python train.py --intermediate_size=384 --norm_place="pre" --init_std_o=0.0 --lr_mult_o=0.913 --decay_shape="sqrt"
MLP neurons of a small language model. Each row is named by its layer, matrix (gate and up: input weights) and neuron, and shows model dimensions 0-191. Each number is 500 + 40 x the weight over its row's rms, rounded and kept within 0 to 999. Numbers have three digits each. A neuron's up and down rows have the sign that makes its largest values positive.
After each neuron's rows, "fires in" lists the words (lower case) most often at its 100 highest values on Wikipedia text that the model never trained on.

L2.gate302:522455584581515593486477532497533490522530515530527577500494628470488495499499443494420465485493544556448532472504474483505472510401550532520473487515487501436588471523473448508540583555581518530457568541576510486541445513488512481556517502501524511441420545490496452440474482531558534529466581506527521490484497583522471522501436565454508479523546463540518494534476502559472416522482460515545479466525474441463531528479526431462509452511499435491411485512518459452492475490478466486500461458511482533547602494446511525419506451508494523545459478487487475510524520536502487515
L2.up302:466515505550503534489501522480588491509554543500551496447388499432502467499526540515522493483518540539471536475474541483464527450488571490550498507551519552479472541564579460507589455545512454485516532555486546577554474428516468466522503481495512523569432543493493508567477475503423494475461546511507512558520491491575487507512456512470517524502475417512516560598397462488423501558453498486545543511536476446454545544455515473461476448501407478470470468487520555470461503585463508517548438476541555543486465511546504462478479440498497537473526550560504496519447520529411492494
fires in: "department", "government", "development", "addition", "council", "board"

L2.gate165:533546459436481548494520547520521457519464504580492514514529521374512493549468530480543553539437544519514554553561508558526525553519504519533527536475421550513514481547459460507439489486559508479586554538535489507550526500456458462455533493507524495482563472545493443509527549438570501495450473477481469507474498594453467497514554538531546482466543455436483554484477568452461497406531487487509479472500488558589495468522463513548487443453537531450521489528467402528501563501490483525431482544484504475477524525521546548463530571462450436514541440526437498530537569446492497470
L2.up165:514562413406457514510528504492484518484505483511522538567518473420499475547529484541545550534464516493460566563491531560598533534520470523515499500530510498523508529541480472489473471535485498524514523585447525512548516445429467432554510535495562464395477529538490425520472575416555472544470471462487523480436502526472461487546591509572503475422511428433531534522485504424463532430514509485470557482441505499528546466431474547533482481474534524442490484536451443537478518533554542481515446492506490521501505527517516505394517548518537456479500446513463510516551568485457498463
fires in: "england", "germany", "japan", "france", "japanese", "usa"

L9.gate362:508473474520528524463471482503514497375489500502499507497479473432485517459496442456456475501453548536547501475552497489446477483511517437449404459449506458486527457566454529564446543501612474506445482534447552470483498494428504433474465464472479573450522485506508446458522520493461463483440506472503586554444475552557462543501465432454603529453471486602480511486535474547518488477543523503522481450459505459473501529476502565553524505501521433537517529501509435485437460536523565566464548502444491525577491471539522500516478489515429528565511433503513494509596534515498496472
L9.up362:474523447455556544436435557455500497454496492432438498476494489487422514403505493411525498570503510600482554477502541498477488501497535420517648522484425539517492516488464488447531524485529554559582515463515545527523495474518512472503484431426473525514447519502505502523507502496447524486443505516465458533513502546505487551463512507413521519511494540571511484454576522503516544500456464595574511474518488403452530459498557501518503513538478547519564481479512449484486437517567455493478525460482487456460528494477487519522429530509456518529445437503502512535568512572468498465
fires in: "of", "intelligence", "high", "security", "arts"

L2.gate235:479577474515476449475511474472529458468525573516531442434463523517408476472430604466518481518514501536523482457571507593489467581469481494472528530496513548477454464541474420523452431482524550517509520417516460503497468524497529481473507452458495457472579465523446481476477482496577511508471484441473503469520571498480438514517535485432482543434463531427506522539481521542608536478489478537497536470508455419514521499529440429517471426501450511474522444480518493538474524478369485500443545465528487532554454505492496512492481496439487556425541526556532471494567490511487493516
L2.up235:524495448433525449495470502481491431478529479492528489554501490585425514541494485473437540520504548538451557458418524542485531508509516512450442496416430471519467565520479515471430506473568496510535524555518463455513501530514526494462483492511529483502476462556422497536530554516493519432459514460462485493495551494483525516583495494514471474511517460448547497510490465442532508455526455472543491379515523594515456407534475536556489486527576495529502519478452477567479557471576483525517604500452552464520465555505521478534451503463440549541574585471466498482486520439551435525
fires in: "place", "university", "championships", "youth", "world", "championship"

L8.gate144:506499472501516413473486422522500511506516508527520536500441531421465483594498517511441494471476541545423417481536428464439441509506543482522503386486479486575443473567446510485462534529463512488505518468549498495554479467475528541512616514467514551509451532517511536482545532537519470524550501505561491529550429518396499513472536493510481478509458514539488501472485547514502496474504448603503517494503551460542548440364482511526481435552555440555509534588533465531548452478514505588546528469496489492512576470489499502473478498478526501528520520475475477478548577498517510520
L8.up144:443543446484563456529449416466522493467487539571529495510461485443525536545500480561466529458456487462494498488522426527422488535549544449531510464553493440534474545478524494562465495501426506514502488496518471544508496527496518533476573462486551545463474490469562518492536483513516556526563494472524494506426413513430451531496548536449487547490490499549440484462515558538526438446459398585454542503542567518496583480462484523510461431509559461518533537544515525473581487523422460560523504480474471496504515464499500522532475497448517541577503512527490481501537584502515573394
fires in: "would", "may", "can", "will", "must", "does"

L2.gate344:555482536511528499452455519441536448522496535515556537483550522478571475459461580518536505541441575557522451509511522526478477529502446470469538515411498549415520534521539524503406486519525490502516471538492517524549568493499482500488512485481437487467542476539587556559545514533455508570506497472485480477502513600485466451474467554482504498448502511518522520526426513466536534408487382498593569478489491517452453540515461563508466464523502527475451491461484500540525516547509565471496572492494504487461573508548425520553549604530484486515472506463553494461473533510406516471
L2.up344:502448585408541491502412475468497401437489504486535476515491468498550474422526505447459466569546490507505475490552506512499480526573531477485524539443550464453442498532543459489446471479554469560463455523449524566531584457480547449487494438541426562563506473516505489578515501527521469549473494498488590523413505494504537479465491492465462501478488497520522430505445548544549523459464531482541571496515509467464462468503502554520426509476460530458468462502510507518478559570538504488516500497526559561507555567531428513579501527528528488515495505472549540478446501528438542593
fires in: "received", "during", "featuring", "finished", "leaving", "winning"

L2.gate197:439573458572460493472540549480538526526547539417479517459547477509471525506531566430473495484521490510459618514524473474479468512509529436480522512497469502500498497545498437452492516468490510536548455500552470462506510467484528476494554486461557560528481496433490558510432428478548502525441534498448472534580608518417480465503471522480446447480496461485547534545464545566504496470488539424518496461539472428530533520557392530556487506585454439568504525540479535477474534491554494424499502436511541434550557522496526503512511522440519476519506537472490504516473490569474492426
L2.up197:587526519534489612549529494471488545454500505488572496490526587453534498550526471534536554416463470508398452498535510562494499497497511511584452518473485491476526539492538485538496472484541548453470536453520466564503455527480562582499487552459513547532485436539515442523504524515513453507550526525536504500584586514464545451522586462469426441509476448488551518466466523482480504500532447504549507502513437562492547428528506548509502530506472498478519469513516468509505549419442485482472468531525525432536534452554595476485473512444448532498570523495541436522555505474512421496
fires in: "new", "news", "agricultural", "newton", "electric"

L8.gate11:545524515443503463518468582546519550536448520470530433492529533596489493477521505456465523493500473520509451532523534502454464404529442461507435547588512517492471523505477501510550483612529464482496563520495481528494433565463487516448546557469443527421517496550434548485481527526535466555488455475455468551498472473498500522495421533519535488437477487555569530445549423524507483437504484537496484459462530543468468524462464487505472482492568439500495497508476545544566557562531517483433577517497578542500464437528427474492532565539425519533496524498460504514518545574467556485
L8.up11:510551493487501495496491527511544468580511549463533499446533602476507470497483486495503548536529601507501431550502508492466539569471510497489506505419598514474505481473538477494501565487496559433534485457569482532522512466425438479480512494485427504511521474489473587519462507484464541499488459483456506497454480497544589462557503461610544431442515427492543559463525477466660502557525446479492517416498514550506497480566464509567515521537566514444507504456531488559499550519544482500491536520504487473472563481556507490508468504505486494576503500575519494484479533442461465481
fires in: "first", "second", "third", "fifth", "this"

L2.gate262:560576519548458575493490536425491570501485453396503543574514568429521470537513419514462515552455375476502525526458567479549491526454493503521468478542501488577524480544547441530495457462500532498404553468494554454528456527483513526493439514513541479552468494557559504474480587519455487528481459534500521516533517549492560440523573452497535515584517427588472499506490538549548481498456512514549471503471496543517468502519529537495525489434589555466490482515510481500522466422531524519475510469468429528593532493504487511468459489508523485481531475499506487496538512443469466526
L2.up262:556518437486360544475518495492528514491497402449496513550465521459474506481452485492510496525469469553472448444464568541466479474533522480466497550511486450592461484506566543495514426465496502488562526496512549462547447566417492502471402525515475481518501557561524538492565519528517490475419546593514509518555528518471534451537531506456574510534501430597444459448522551570533490479472512447523530491495502476552460524519491508500485537454564525466462454466475434532508464376560438529476490508510456493520448477513490480469475498488543505511480470478532508460460519450491472474
fires in: "german", "british", "japanese", "germany", "france", "french"

L6.gate23:562564478587525443512489441513515518437503550394507544487533492492525457523505432478535584503565520527454566510503491546461529476461472504486494516421459486488466525521459516456469488429517493502554505507495460507552460474503481457425520452461515531555462486390481501508484541467500492514435513511513534550501484525484515562537521450516482451456590460470627551538475535510479487490501514527486487480465520542551393489582421516565485431487455492520493517574472473522513528539518511397515531480484438492571512476524526501474575528490507527495564531518475479500566539462534487560
L6.up23:529504515502539519509537537493512450436523530527581489483513509440607547440507462525442515558552632492495496449516503485503544459498503523515499508533449511529537439525438516557521515435526491488492520578487426572543527474545495490552546514578525466509491467497466514478529532530475552517462514547517495485541471551485473491509500545499493492542483405425550514533509455460533497494513464481464562541519585537481455485498527552482494503496521474428469498550415513498453537489480558519484490460517488550411478542459487513484625507477513387462506507466403542459422535465519525513
fires in: "was", "is", "2008"

L2.gate144:520513460538470512406502517502499504545526591491517505492493469485515481486465453497491508516487413594544489511559454541529460497482526463509493521495481537410467513557538536538553419532521503540431573507447517489582461580487421471594478589477518518459519414507523454510464478559509488510522500540455499507473481461539559525533553439455523483469514558525504492534527586505531513424458511587537572519509492452518535563518538503496506508466494484478441493467534447491532512447503474513551495499598492608517505590568501484537465547493500501467478474506513459534495552561497463479
L2.up144:456514500522531528532522449587488511515511470536513602508491542530452456532465514535491492547433559490542617488501497482500445458454551466487526483498486508446471454539474547486602547463426463476522590466486493484543598569493539502479477445503465501511525541504527485499466525459496489488547502540603469562460532488515480434494483544525520480541538464542511582476507548444474533444488541527550412494606469451516502564471540498477508498445471504527486437495523484485511476531498504493507559455568543492572478579430565470540485429500551478497530468446486465500499482470539462542
fires in: "president", "department", "director", "actor", "person"